Part of a small language model's weights: 12 layers, untied embeddings.
MLP neurons of a small language model. Each row is named by its layer, matrix (gate and up: input weights) and neuron, and shows model dimensions 224-319. Each number is 128 + 32 x the weight over its row's rms, rounded and kept within 0 to 255. Numbers have three digits each. A neuron's up and down rows have the sign that makes its largest values positive.
A block is one neuron, or neurons of one layer that tend to fire together. After each block is what it responds to, as a language model described it from the Wikipedia text at the highest values.

L9.gate80:162178112093147100122083134171144116115097130097146085156121107132064151140202191153156085151154128139108106141144141140159093094132183080058106107156072102034095073146120129145185097089136147125135140049083192131172174096142132104102139125154116190138121061081155127142124139144142143104
L9.up80:105123144060121088125065091159087142122116041096134111148119137199122154102096111152133133157163146173157107152117143119154146122094130109079167179122116142099101135136119184111098130111156108100169150207146110152152149157119223121130152169097107080147210062125161100155106111105137154030
L9.gate193:135158140161084106128129091127145126068053050106176180140103115119092120127102134186110118168135137086125147167130117108189119129069138068129135087148160092126085102125165128133069152103194139154145127167101138146136092176139180056103118064092136076160112057125128130139148149110093141124
L9.up193:114115121085177160053142175162113123132135136087096107115097082151141121097111086093098168180197083120141082153167157148102119116105098087160142164158143109175220137130086210085156087103114105087138192051130126160117128086144085064061189068167135145138125110152125154105107130116182086203
L9.gate294:082137089101105092104125148098111107163157165088108110107112074144116150127100111131104088147114152102115116159099167121082111057095154080096114136124119122160092102130081150040117148168159135103073173149078127167070141090174101139081072160100170198108193085143142094125112139084141094167
L9.up294:067159134078117087114160125140120113161197153117096075141164079162103065176119157138164070071151114136081145127119078132153146176069107043136133109122141084170125109100092155080170158129142156109152133161127099114066133079147101114097106138073196085108184091179157157107089126093142108096
L9.gate396:121124160160101158093076194134100102174104124067131112125140111163139120106115142115048127116094157095118111225162107155116137128108113127170149170100120120166202153177115190165100152152130117119077106100122103114122130165117133102092105130098096150158226112107138137128126214143096137117
L9.up396:133150143126158142152115132148112146061170149149114158042125118118160140130114134130161170056073118103159147100104153162137128197142154104120165105149157135162107116165080161056105073147102150205140129220108089156154139163141189109148135106207143091123100081112157154092091187135149158122
Responds to: Function words and verb endings in biography education passages, just after verbs like received, took, or pursue: received her, took his, graduating, completing, pursue; also weakly table pipes and list breaks.

L3.gate159:159139143155082108112088139161130164146101159129156172045157147123119131110067121122119090120122112171132095123162057133140123136142052148096164120130158134164183160152119129124168084151190111091071139061143153119083138171086121133145069211118088158098137075116147158160143124128108131103
L3.up159:187203126137091108206120132121152171165162181119151124133085112130085099136138203139117174176165154169162106175093124118150133117063142141072143146117159152147119148046157119131150156157091105127103136144095071144134127114101137126137151102127110106140114105121144054130122103093107173098
Responds to: The verb is or was right after an article's subject name and bracketed birth dates, opening Wikipedia lead sentences, as in "Cooper (born 1997) is an"; weaker on word-final pieces like -al.

L8.gate3:099142156098149151070133138136063052133121132121070105146118103117142088080171147091122151125144120157095075078135152130084061099143112115170119188114109142056094155140086132111162099110156081133135105108091161162086129110117164180198155132125164143193174164127146148122157147121140180095
L8.up3:121096124128139151076085100111090160166094127117107085105127131157096113135117079159125223110166152144117119135096106076149086176141117066104152105163118159131105113123101124146140135154127115129101160099074127180140075155174159109183151140103185120167162155084100072089136154134155154089
L8.gate5:087128159102108140147153133129115146141103147159141074105160110122117203138157113154093136170089182125135094119183096125074167117101108161074096110119220145105113151128102152103152110116080145154120183143115124126108131129133112101110104130103128165070127143125118133109132121114118054124
L8.up5:163090128098175161107126164136075094057078158122104143154190112111133156124199058129121106191035172085089159089127158165152120124148141087128139125158113163131106144141146170152175170118148190128086121082136094107098224073105144101141122188063117120092143125154119185125146148145156130169
L8.gate106:140131153105140162063158097127122105134061097097111097142108073176108104092153138133218152174083179122116125100114146116141046182121090114105148116109122149092099145138134145074132116099132108087099104081105122122060147163123179124144149107159094064128136096057072122060119161143160138085
L8.up106:098125134092159145137094156087085068136152126109150152121085133123184146175140088138188182135114168179122135106123164161150102115134122140132149128167175097104119124185108080146143098110106102095120159115079142134120148156092085152107082053155176155170166079100095081099155127170129130154
L8.gate141:109139191106119107130112083067104103164151161106163088069120187139114157144108133156093112082076103172133181117139208153144096136091085142130161169105196080115177102160117094196154138072082089092130153093110142155108108118140147135132080098152142105110099083060172166091109100093078112152
L8.up141:129129142141151083121130105071116120133112158086175129136112093155123098078174123139113078118154132119091121057148105083086102150126059154175171187162120101064188120096093159146131094113152062130134113088093106121138141116191162136144161178146142088083095114135146171099132136140157126140
L8.gate142:124182129116085148107171129107154139128142108083119133077076140107175130115207147051108145103167129148150127062138113142141144126142142085121137099106129149124095127164148157103139082172124132145112218151131071047055172076125105114085152147111100080128149115095112137112108060153134036179
L8.up142:099126137180140159139135167126133201135127114093150159146140150095123140136103137109122127061197114175125134181102099130086190130134128126082131076166094117144181148103117160117112118088117098069211105165171161166149163128132128169140128132130087099045182126131118076147140155149137089145
L8.gate237:133133086138107119149123195146144063172129151147062086090173136149115079130159240090158139116126107138104105123129175131174113081130162104100138141106136186180153145202186099135152112109141099090142114101141132141100105071035151095147112156138138154124109118143065160108165120086155149146
L8.up237:129117117169136155142104114148118049111049136120110157109136114105131149160055146133091163148157146191149146100143133112164069153099119135121221145196116127139114072143131107139095110133140103099142156121182086134120193017136162159148114130069091096108128159062087137090126098158122132119
L8.gate249:130114125090136136158082130153065084128132128133101151078132093144108144136094142135086132052171113108148182118140167126153154095154164093139161121064187126127150098114142144146119096114203128145140118143074073074143117121118167118145178114146166106087115196073107134062140123125120128109
L8.up249:123112176111203115092125089130110081087124135033081136117079149087150134140110129102050138154114158062107131096116123189100142163059077118158163095170092123125093154132178123110111147096134107126104120137087137110184117117137129081114185121087187143136122107132118152126129134149189157131
L8.gate258:111170082156153101114115159112175126116111084108153076118120145114058147098079194106198196176124141131119166220143107106155145104119158104099135101144137175150144096172147168123106215124170145140132146126096134150129114114073124210138105133095157099170124132101127112110133106104133082187
L8.up258:139138133149066101165093107147123144122069145112120127098101135122124167098146140090140134102157086163156137129094167169154080149099146094050077163155086128175151133133138089126159116122151145100120131141131077136083108180097153181152163125130068153134152086129116112152138082105127129089
L8.gate267:154120096115128105109113113124119080080159054092166101143144094108138121096141139122176139110105141149170096135114141083119135082130151091099131128144091125125093123097164135096136128132159129131162229087116073151139164141114154098139103126132120105186190088092141166123123071124060108159
L8.up267:095088081142149185128162090159176133111132170103130132079104147118063157141109119109148192113124148088138063081096104100171075103154146112107178116105122165180191105113126140157140137116076109059134167180125113163164172138125148168170131102094109130097144164109103120123104140142093146154
L8.gate293:104120185120151155103122140089048158053204145136157127132170092083110196141097162152152085091128097137156151093165085154114092093121153127133121158121098163166128082122132095076124125155114136150102117097116111144168122181098099187150134138174127103083115083085167137097147148130198145099
L8.up293:152157165113124144116118101086092072112118141149086154174091115163100106068159135170179159128151177199122105169111104114148071134103094132093145150091104154082136122163135137138071138072091097132149095154075126104155153153111156121128130151162137119147113151126099129122118116090184115137
L8.gate295:194144132119126112154114105113129161172077080088123049093101138128113146138091111135138160071113214141134122091156080113093067114180095141138146162142119119126108118194172164088122115109121094117154112124130182157137194093114138171131102096172143080180152125086132161072174172154117135152
L8.up295:058162151105162125082151106152128139136157189072145130145140097129105098116128134122186150108130146101195176133155130109137164117144163141132088182089117181195112156150127161111178099120136186090065133136135136099160081111134154064050087091181193103131088114112116074174117106128106148117
L8.gate322:120105117113117088160153094155089111118110149133073135125164126110146132140091113089128125125158132072156190067128152122136161122149173134121098102152112179123112081123151112102134104176104136065084114114117069131095138133115163169067138104179155151156080153080088181101137140049187119184
L8.up322:141064154133120092129081137089150160074177096111140123080125105116089157207114159188139130120153104095120116118122125123110116117163100132111154127197137120122123112125169067136108165157151180083045102127118143141115189152099071121136086139150133133144096122072178081165140093185135128154
L8.gate392:183157098119118147125170174152121100144088216143124173144156074115076173146172141124191149167083149227188161123140164111147056153115117100134112135151093148158134116146075145084054118096141095110095143087101079135095193172075128117140136114127122137141104137110109154094137111097183145166
L8.up392:155138117123180116105128082119134091178098120123158118162164161109160199146128069116118163145139199086095095097059120104118131158122157149097145103189128156148158172070070077118124106108165107114103134130093072074108169165123088143088157138076160149055110132119109099066089097077101118174
L8.gate437:134070149151130139093165158180115130131188232122137151140126147142126094114128138060082103093113071107108102109120133142177095108219154144152164055095139151118128059199109127149137092126114104155139125127102178094166161144056135078136174168161086093141142124154156128090117154158125058082
L8.up437:163074134117075127151142160109127129168144150160146087126200098097146142062136123165123196101112089103131167107131135068092176109134160181116118139103104155175115103086111123091125091174112056141119112131166130147085050078116202121154104183160097164077107112057085149079121138181148108100
L8.gate485:131101118114107147110097187120097108066079156117047144127137166174155094152097062183083136134127110118127127108157097085141122059146084106079085109142115099103129119112140169151144075126122091117116186111126123129090099097175109116115103119099107098129169079036130134088132164197088108125
L8.up485:150141096185154087126128113065095092141076097158064154146076146107163144158173164131084137156166139125114116127184093072145058091123128109121114078152166117106159127136147123163134169120121105101096143138130172134128153093144087096100150171076134112174145158078124177097097141109157070132
L8.gate498:080164117045063092131112134145137102126115152115131171159111102126144172110098114058130113099180137154104082127115122121064102108117178149115171130167099136114089109131145187158154099136187093070108122163169134122125109156061130138140071105128139123161118163175095123146115098079115141106
L8.up498:179129135144162134104115141123104114173075098129114099193171196153185151116143133120088118162143110114120148134083117155091093134122142160106198166136082103109194152116209152135122136108127154171151157118125144095117132115211089195090128132070116063094089127180156173186126167133120145124
Responds to: Forms of be (was, is, were, been, being) directly after a noun-phrase subject, often beginning a passive, as in "a draw has been held", "launch was scheduled".

L8.gate43:151117149122125125088154138113121115150178143135180138126113103133175165123083080127092081137120064109103148155124195123174194138136152173187165064111162171155208151141114117138115055132150108123101172137137105130079150132102138101077114086120091186181148141125127114148111073120123099146
L8.up43:170193146153117166163163117162169107113122128159184131088060110038094149166128115153122110117111108130081140156145154123111124120122144108137153147142148092132086124149150111113168154127098074122183102110097069155164115184127123092088147058148183136131085135196085141146116148146145134134
L8.gate49:186078157163117125138091133085169163112180147109135111144189116093154109144113068068121128180131098192112141131159121126098063154075085132130178106128147139096099138084123166130185164150134151148147146124169155145122176112128134095147113118145152181241092140154112142127117122118131149126
L8.up49:082098073101164185128156174167148122104124166143183162150112112138125081118131173107065045078094104130142097120126109147116090073149110073120157105125174075081158147134152079113119144193121155114103091117066122141132134150075092140112147142145150116144157083175109118174146158143167138124
L8.gate80:110163123133090161090090103161138127126103145104123110135186127119098131102135150158143149164146112129108139198088153127125137146105143118166170078151082150112131092153106059216124109123111087144137135093095120087124226116114110129118166106074151126104194171125115179137113189125101086093
L8.up80:157155139079123112080089174136130187015182127121123095125104132146131124126122093125086143102188136115100135120120164096128079082152118037213096118117121139167166154079090092098125142129145114155083146182129154091057154134133136108050143132136159145155130120102111126143148123134168098088
L8.gate82:135172215123042139152120063127111136124093156113102107117116111103141127183102087174099121124144179140129128121074125148136101069073190093108087073132176131070152152188160119142110127138115125121093174142136170137127163138129124099170091094143092120131183117139108129143095173102127098141
L8.up82:124043129108113146152121082108145137131136157157146104112154129135135123100117226071144121085127093133158127142129100170116121138162101176106153101088151128190113105128132131088186097128111162105138116102121142147087078083104110125106114160136110174111099078153153103130147066133196105143
L8.gate99:119117140142125108100096161111131159167153201114146153110121119116128125125169096144076143113186147152126056095145138127151080146100108142132091176128120099105163177135101138131123077148127131098079118103103151114148116140125091141153081109147071232176112157165080104164147073109136098112
L8.up99:105099092122068132117102112089112090142081149142157156154128074114145158095149113177074140159164148122141163114067151105145066108144175135173137094181062085130145132092138069145130086143076088171147173098133104098161164157117095113124131132076160125112097147072107123153129158143186089099
L8.gate221:150160141113154097187059170168137111128161179127075180118102087144170138192163125179182082099150162147157089150098087042141072107120099116098089176137123142138109123126035085135130142129173090114122180097103109121112138140137098155100076182091169177116194187148116133108131092123121087108
L8.up221:103165103118122126187095110191100157134141185131197164155071173115120167120154093123093101119117110094094079152156129143101180139143107155156154080082132131098086129106135116157147124129172115092125130122143111142164081113126125152197137116156136110151122091139146142159121101156041101110
L8.gate299:142150103134141101083146109174160145131066144135112095136195111090097133108126138108113159134098187156126100123129138151133098139107160115146106170129162123203151136144146173139131153088121111218171190055130149162047137140117175125129125055088196145194077151119142161118122098111191116165
L8.up299:092099094154153114094096109140143132158186152090185160097158072070166064088089079123160157092191113171145137126147170161160109135062154117132138087127115125158157155142164101112104106169124152153111086132150133208148114099137117099175155178119101078163081143145166112145129098139170116161
L8.gate303:097164143188089114141107168074149150162118152172115134068080123120113153163163055116111082118133159105085127095084107088178174101162133137104142148152144138152142094181120158060121073146136181126127128130119154125067120115137126100141112110151047125096104198123134135162129113134167113191
L8.up303:083044160159204124134134118137094113145140176094130138178126162156162140119118132018187110157179101146141096087137145138104054109155127165130159082144086131120132136157172136168183061194150108096090141131138117082159123131106139106084131156118070177134184108130098136119133154148164129084
L8.gate309:092123101076093145142122115080050121128155104132134122076118079088149163096096127133150173171104099158221136080085098118097136170091108171135101145137152068123210152108129117086119139164122081086106123103139088132126089124109142125093183166182082077090114132161127107079132131071071114098
L8.up309:133102168140158185085159124183145166083112133138167146164136129084135106096161124097087140184146159148148149097099110154107174091090126166109113095095154100140159166155131103124118147144104105145152092123104109148121164146130114152156135124102105120115104146183111114091131078128099189098
L8.gate316:075167130094155123109106145109107164106153153142156119122129160178110120124119106118087149179117128104115135158095119145099102154112112045158106128120092129134140067134098145161126094112180190094121141117073082148149113187135152121170105088104095124114152151130102173093100100117133159140
L8.up316:121174152110133120143079157165134187060154149170137132169157142139096160140141103141126127089140105156158101147106137096080204138079138102052151128156130099099117148089189112140182180091154079191132073152106120161103166158172099150084156139106134085082116126219155156106100116142119113121
L8.gate340:144125114118101092156184148198137158091122166143100162116120111133121122168167121075124101088097142161202127110080101161145162154097099155090114115088138095133098094125136160148163091158150104077100099073162132130120118044138145154155165143160119170150118141153150101136132089147147077138
L8.up340:116094181091118143140111040111143130139128077143078152149158168139113128154136096138082098192131103110143092072132089115054165124165156117134143166145088103106165108110187151140162139139171149149139111088115161103086104151114176145131138175115159073139102186097133064171108134113182106084
L8.gate418:056124151056139127167096105170032096096139137149123176123148149129115177087086072140137118135137082120098096129137130120139128113184184143116115107127147082182131129147126147129123087177144112140069106088167135123137163135148147125128081155131113155119091146116169161126133081056135108176
L8.up418:127176088015162139201128119141123107110144186105151138119128072123108097175150171145083150168112163171130175161164200147137142163109139121123151159067137089092123162140044147112082136141162133137113156115150124114130187149129139135055130129152145080141093142129170139137130093156141167124
L8.gate422:122181138106152119162092148107101079105093190109147120137168130074112130120180166142110124156149115181176123110084106093099082143159169123078087163163087133094146105130105130168131148171109141117048178081165128151150152109140176152096131114105150123152158117116132165140114147127118118181
L8.up422:126124195098124161140136098129097154061145153124131101180104136182116136101122128103140106100119197059129126114097137168157184157137153128135080126094126125120154122165081183134081133125051112109143108137121161106074160115118123229153160130130139098130151151109104164160132212164072113147
L8.gate450:140130155082056220077069166132137131131154089093112100096153098108098128132074090113104131141183148173110108119105055140104115143134145126154170191132103091086120136109103103136153111118144118121081137120092111135151096174114141140040103139128154114164187096138187102108133139105083133161
L8.up450:136097128084159146137123158122168143132151096103162123136181069156145172110170103162058150124130103157096114078109086126141098183141104141102162153170101121122117106106061161151158184128097150117142135164159072160173170175120131124078157172163159164128152088082114081145130102107105144131
L8.gate454:108106204101110138094108041066163139097110129149115060126104108165091145100173115096073092155126161184122106142078114108127060106137148097110109124149085117119162118165131122090157172166122124173198113158197122135082097120113095191115090124135137124154068143182102125184128108101145116168
L8.up454:088169145118158140065143127103130164110159181108159166154099091160114100144145106115047057145151101113098146107133141126075093102116145121125080134201139069165129109155100156177102069129096130108065141164111133146124109106140157177097180095104107152146106142108113090125135139096122134065
L8.gate500:147137196078090074166144144169107068070141136132075123127152198133065059127160115116077118074094161089140120133126146120171169121109139152070121188097160105148074107121104209102115111103088154081189132128077104136123113123119123168120080098114086134181130065147101092147113095127126115089
L8.up500:138124084093154096122081094076086118124102128105120136162076089175128127146094147144176124133157084183102141225040129147133184133168116137138236122106135167095157147172149120113118064134126143165063123140142179074099165157092118090102136147147132076115101152139176127165143109142161135157
Responds to: Opening == or === markers of Wikipedia section headings after a blank line (==History, ==Geography), plus occasional line-initial list dashes and table pipes.

L3.gate189:170145058112191115175040083139120203143158142140159112123121098159084139128152106162183120068090088091129097165106121164135121169155119095117149118116166033164128127138173138133153134113163113150144148115113122130113141127105104159158150153173151128082096073111104203105141116110187134128
L3.up189:085189122105100133182139124129127103132151154098090155076139062108149129103120114103131112052106128111131121056097180105042153160155171087160144130098148081148140153141058142073162122114106171152107112100108162121139138123160092122081130146121164183131165163139103082120129049153091130167
Responds to: Equals-sign heading markup in Wikipedia markdown, mostly the opening == or === after a blank line, also closing ones, e.g. ==Career==, === P ===.

L9.gate198:149131113113109053152126161089141113119121146085102124127108084147171095158132088160147099116096050176111151102144126073209127135138141078105133142093122099164125078169182111088056119130083124127057142123101087118174114103145154130129200145086186145133164125077115153094115132108079131136
L9.up198:122177065130118087106163115118167136133162105123140145204161120137100142133093140106026154114119129138116085103100139182165104039125131093108135139141127142126124180151155111157158147076175111129162139145131139156126123118174090097189044144187125110125127106108127154149135146116178157150
L9.gate232:151140197117095064131063108106121160127167102184112124088098108105113126146178100192124107140121137186179168127178153071192085114123140088116089170112145158107127150172133165095165094127111163143134109159069102177112137151132142111132108107163176099100068133134105057126124156104118116116
L9.up232:147123070112110150077092132127149194113091171110107106139179134107145165189136115129065129133118104123144089101096090170084189131122176086143169129082162061132114096121095113089142173158171159191137113157137114140147149120168131148072203133104122171094140149163139162148129045123142090105
L9.gate391:182132124118057190146082156101105152105088161097097121120161148153115082156164171121105102096201130118154147129064079130113062135090146099070053141143132172137133076097113121131077076124165095122123060133114087080129114138114098117143132114111119166154068116117156165183130164116112086121
L9.up391:036125105146152095117142124160154071109130162141144140122111122145120137105065140094141198121111057151136140154148135107153117170102116114164112068199134103185108139158136119102091139113099107129141118166184148072123193149158130147092149123112137146148143122100116128112032128146184178123
L9.gate476:092156145102101072049120129133127149103115134112161113090105076106052156171215141170145108156159130150165127129091142141182121161133157081061133121138128145170166181158144091176120109129164107096132161134137090093035137090140156127123078167090153121078138179101082126155111099081078094073
L9.up476:152141105140147130130113122142148161128084073132140126108146084149108161139111121151130101154144173129117184154068155124131106147157172071170175122134162125175098157117183159165171112136150106132200178104182089115092103170163112135087082091090140191108140132095134138129107145097104118144
Responds to: Closing == or === marks ending Wikipedia section headings like ==Career==, == Early life ==, with weaker hits on colons before quotes and table-row line breaks.

L9.gate44:128121110102153134169172119116118148117095152114126136065119155145078130132171082133114144163068142153090091098120150114219151142127105104148108142130156090097142143174193098129160105117167063063192133116109116172143124162177210140143103142131107149174140133094138132107135143169092114135
L9.up44:106158142138150113119124118206086120139145143166049086135139165128120086131138171132116131139126104121160183105149162166131101157071134180118134108144164190089115098161157108140130130126143133168136149129130122158063165129191170166170133147105088104160181159115143145090155117150145135104
L9.gate120:169111141132101127131150156179072119184129141144108156057180109152096119101116117179190129163108177084126109142122129089161157108197122110131090090095176111118104169198168122107119088141142080133175143074069123140088145139111175136140119108127080164152132145087124110124114187110144101159
L9.up120:169078147129111115163118129135052099174044086112124083046108168193138178116132128177151143103160136131199158145222193142152130147131117144159105133120112145112081158129136142124161053100123084148121126130099114070101126128147155083113150136115159141107159093111170081094158085116169162140
L9.gate125:175221131100165152127119141174097138135152165114101127134145088127152124158096097141099120104154159153110127118142123087094102149105155097127129101096141168101120125119167146179146102179131102107156114096155125149089177156140179097197098143120172098128129181143118071101124115153144081149
L9.up125:146105122182137169090070139126106117122086195155115070130103099166125125077093149137076109119132191058114140167059115095095090112103104122117134111070116140166127192168106156147117181107134144142124104166162186156125088088168152122056141104172136148090130111112106168122141135161141070117
L9.gate158:113133168173109117157127180143040125142167147125181086089137089155134115089117127148149071162147123179176109066081143107137127166095073090102100144159178090129093153153125142080101109108084102121104096100056139165089144150074145127121106132119074118145164115140090141097132108112162128135
L9.up158:118116145147085140126106157141097145143108115167090026143137118125198122126111075113150114171191144161159135153098122159105124139077096155092110137108151084157121126212167138147149101130110153137118155097095118113017120148121190168112110143156127105188138151109090107125130107113178131203
Responds to: Forms of "be" (was, were, been, being, is) right before a passive participle or adjective, as in "was held", "have been made", plus un- prefixes and not.

L8.gate11:144135092137129129047113080108194124210064040090152129124130044151101124102117160148058086124102110100128072160146082115111090106119166113149114148118109097146124119141129106112136086111130153137185123118151144139166133193181075088126113148082072127188109153134212175139133138111114130120
L8.up11:057179153089063136197180159125105125134169176126141121094125051111090146147107124076104164136147104091152129136106127131148127147154138095093117153211102092153119136109053128128128134173122178138075123170140134117163067139133168103099113180138157198120143162180127122153157110090137145147
L8.gate32:146141156089106143066108182142114195104165133111137114054115116126117134127062059082134087163062141096068060159110156150126102124135090139167112090124127170107109127133152119113178104122113137138141136074106162138120118100134161161143085110145108157150111152170082163115147104157065111090
L8.up32:226090086115088068134065139164141153114122094094119104070136139141129141145133127115133115098125187088127136120149123125141099118178105151148136145126151239097100123171123138094170132137109102156106089156129116138181144118117153126209149157108092111139181169148148116132124141102089063127
L8.gate113:108188181073130094111140167153135119112104171121150130128105150124087157170157119189098142072124146140187160107122098140133128120095110097120097127081129111180067065147044088119169113121123078087071156131097106139145102099096156153103130145167176176140137107186084085162188123132126097090
L8.up113:168171096114041154100170139131104138099112159172112110116179034115130132100080168096134129152076078080153195158116135138120145086127144168111187144100163114125167124136173141120081088142155185154130137126130137097120143216128117075105115049149101122083166134129117160107116199180095117125
L8.gate120:080148142134148134102115163146103134116059090161141120095153141149067121176193130135067120138129107116128130136028095091129115130070080083143109091121088135147112138140116124098115149154151187161132082061078082088128145115185129103150166105131136153134143133162108166124128158105114066154
L8.up120:075213086112060162064155194120138146133104126128159146136111096126107114089132112078048144121144177120118100132156156160132117129124152097191107190120063119099180152120087156102109124112090132051101099197120137085161107113157122146105119132175101084101178102074110164169147155193049096089
L8.gate160:135120171084157128131095182164093158124090111122138135142170152172079092046164099131148128130077171096123091150168141034147156059131146086131117120170102150159087164186082133137119160093043143090167107163161133089093117113096131100090072095112115153144159130067102136160132115129116118120
L8.up160:088163149094149132163103186157130111099131110091147188101124111142093119088191123134118142139168114156152050088115135140108122083102086090176117137151101139163123141079081205137105153114130092107144073170108139128158127146091133098120167130118134109166108143146075127134106075102087145095
L8.gate178:110123176121123148081115131144188120066088124126180118094120034115071160162110162100109078125128145144113128136120127139075152131113116099128116132125137083158132092160105067122079167180156126147102148103130208088128139143115112106163065057200063116073128141169143168100128172206133140152
L8.up178:122066136110116103145156161117075172089104160148165076138121071079139134179115076107131084155101108148043101110097131143109131113143161135148108081148130125137120115125192085152068156165103177098153136066079136058135155090060036180082127122109138137105155187125143158173139113145099146130
L8.gate204:087138099089133189143099175066048163119148111122120087092151127178144123081104063104099123135136107112156159172148177107167132139132104106130171110174118130132152100137113173153124115121074140084151188121126085091105082136144112071109104114182149117069127133105111186143123152063051098130
L8.up204:091163096092144148125103143142149137063077152111115141146175090204168089114147064125085149091103152118102177043142192075118128098104145088168138191135110160116140128111122175110135162121080178106157196140069079124126114081193094185093143117129195113153103151112097151148114164139094062113
L8.gate228:123114051153126145071138115091093157098175150133122126120159056179121148116123141119093154117121154129155120118122185108129139125114148065152114189137110180160150142067070143104077113145116137148083110149054150099159073110126089157092140165155169115163173119069095125094107226141183139125
L8.up228:068112087122141120140141138155103128114146133150169182107067063138147125082121167117114159067162083070183130099125131117185127150133055074078134120173182075088157160162072123084157130162153177166124132112135102112105185151140176079143158149183122183090128088145088203106095147108143121195
L8.gate244:087132147086131171148143152104057132117143100115142101098159103089130161132099105103169120105152054094191186093187206178145147154115159111125107105186125122174162109151108140069140123124123139146108120138116123099136164059141109110079186114152140130090204068108140176067136158101067131103
L8.up244:146166084144095129118088155123103149159072098194145104161219124088100129076132194108103158047116147142128121118146164188087134137135134142137141105186174131111122085127145142064124135113140136147089082107125194098121146106144156144134105047124140137112125078120093162139132136161106172077
L8.gate252:140127115096154131167155106137144106144085152149140094135163064159119174128126112110108108097109111090060099111087110138100105093080213118091123086080100180121108111192191101074077155151135153098126110057126137119141158127140178099146086010142055163105127102128111120081146165108104110119
L8.up252:093177136164104138135083182093141128175162086146125163096105088074125164147121151100113049085130163056148158157132157170171173106174091109083149161149141087115164107081142117121124147112141125163141073080140105035138135067166139120110116146130198064070123114190108120183163162129113113075
L8.gate271:082133196097064146146118159102126092092118137122081158129160155101107187142122122124068134131094065084086104136115092119129100114087125153124111138119080135100154089095153147108087130151144134111048141149127113147092142173149192141101158110145107104090129110114147121137132132159100126099
L8.up271:108112112177121127136109126135161169133156139159225169123026114088140106148082119143144108116157144132077148128159112183165146123184057104104088166111119077062127134133097127171109123101103181170137106193098146127202157125150113138193121130111182126149121117131094121168134154136118075123
L8.gate277:119156081158095193120087142129121060159102152097105116128245147093104093111118156072133107154122138120158151137112114191114064134091195121119127105160128113184163089174161107164118146105191187139135143141139177096116120072175140085141122154094171120137053083128170137148138206065116167145
L8.up277:067150086124105194180140158136183094104121176123141117130157092064178151075174105117182130157092138130102107171150155164139144103083114070137150113119108108147193142192127098164122149100152142148100150140138069111129139090186101136107149163126140123114094083118140135133123137109141088164
L8.gate280:109096200152153128086161132122147132124080098148093128112148087112113090144095119087118094166097156140089101144104116185131062122136116125113156117129205091102079144182129104106083078157158123185157138107107151130135169126097111145079162065156094123135147148145103157092095140100141110151
L8.up280:133099061092136130126146143101105111127095182165110117161167177165073137082104067098127153189110114157114180092089169167152113090180117160163146121176151109139096068102071072091107120136161110144116143152122142167157125188150185143138161144126102050127118121100092119099118091128071164095
L8.gate313:130152106121092075124164158100077087092138111089150124086071114122130182135074137151112193155132105128067118148110147121158128132076084106111144106116111104127154160133157061125111079097161132101088149089147112127088094163100152075222080159093156115099103158091104122114137078050169138106
L8.up313:102162142130091193118142067112080168147147110125106045147164171149106110128107119209111048113146155123138166138110125142194140170117092124068135135126173081149139146148123142098065057119135188153165132149085153167133145159155138140135120122096118157138051121118127155124147107062106154088
L8.gate395:140169114123105091158087158141141149137182137062144157097126118134159094091160108132122131124104156081112084104182113116151130122179094149136148124105087093102111107166096124101088110116135136112147129162144108094160085131123159081125107123171134193097126061135104149170124097090105084106
L8.up395:070177146206135172105096082131112085161103117125148113171146099106107107155131114160122164140071092106134194215092105126166161106124158100094068091119137054104104193141093082104168168108145116147162114115101112099083143161132064140107123121085171075125099116134100168141143142112101106103
L8.gate400:104136108148157139146119117115061125109144116069207091118107120110103147098136085115086128116158149072068156166095110111148082109119166074079120100090132104096100181104106141127182152115074029070166108124101092175173067135093141142156097153170144188126098135078113169105141074130100162119
L8.up400:130121166116141169146136136109129098073101119146151130125112152140131139098056112096058165137124088123094134084084170088153051143174065136140121128146135123083128114156144124098120007136127130130096107113103179167129134082180083152094131087141133181082103130140140116075145116133144133114
Responds to: Verbs and prepositions in biographies that come right before a school or university name, such as attend, studied at, received her degree from.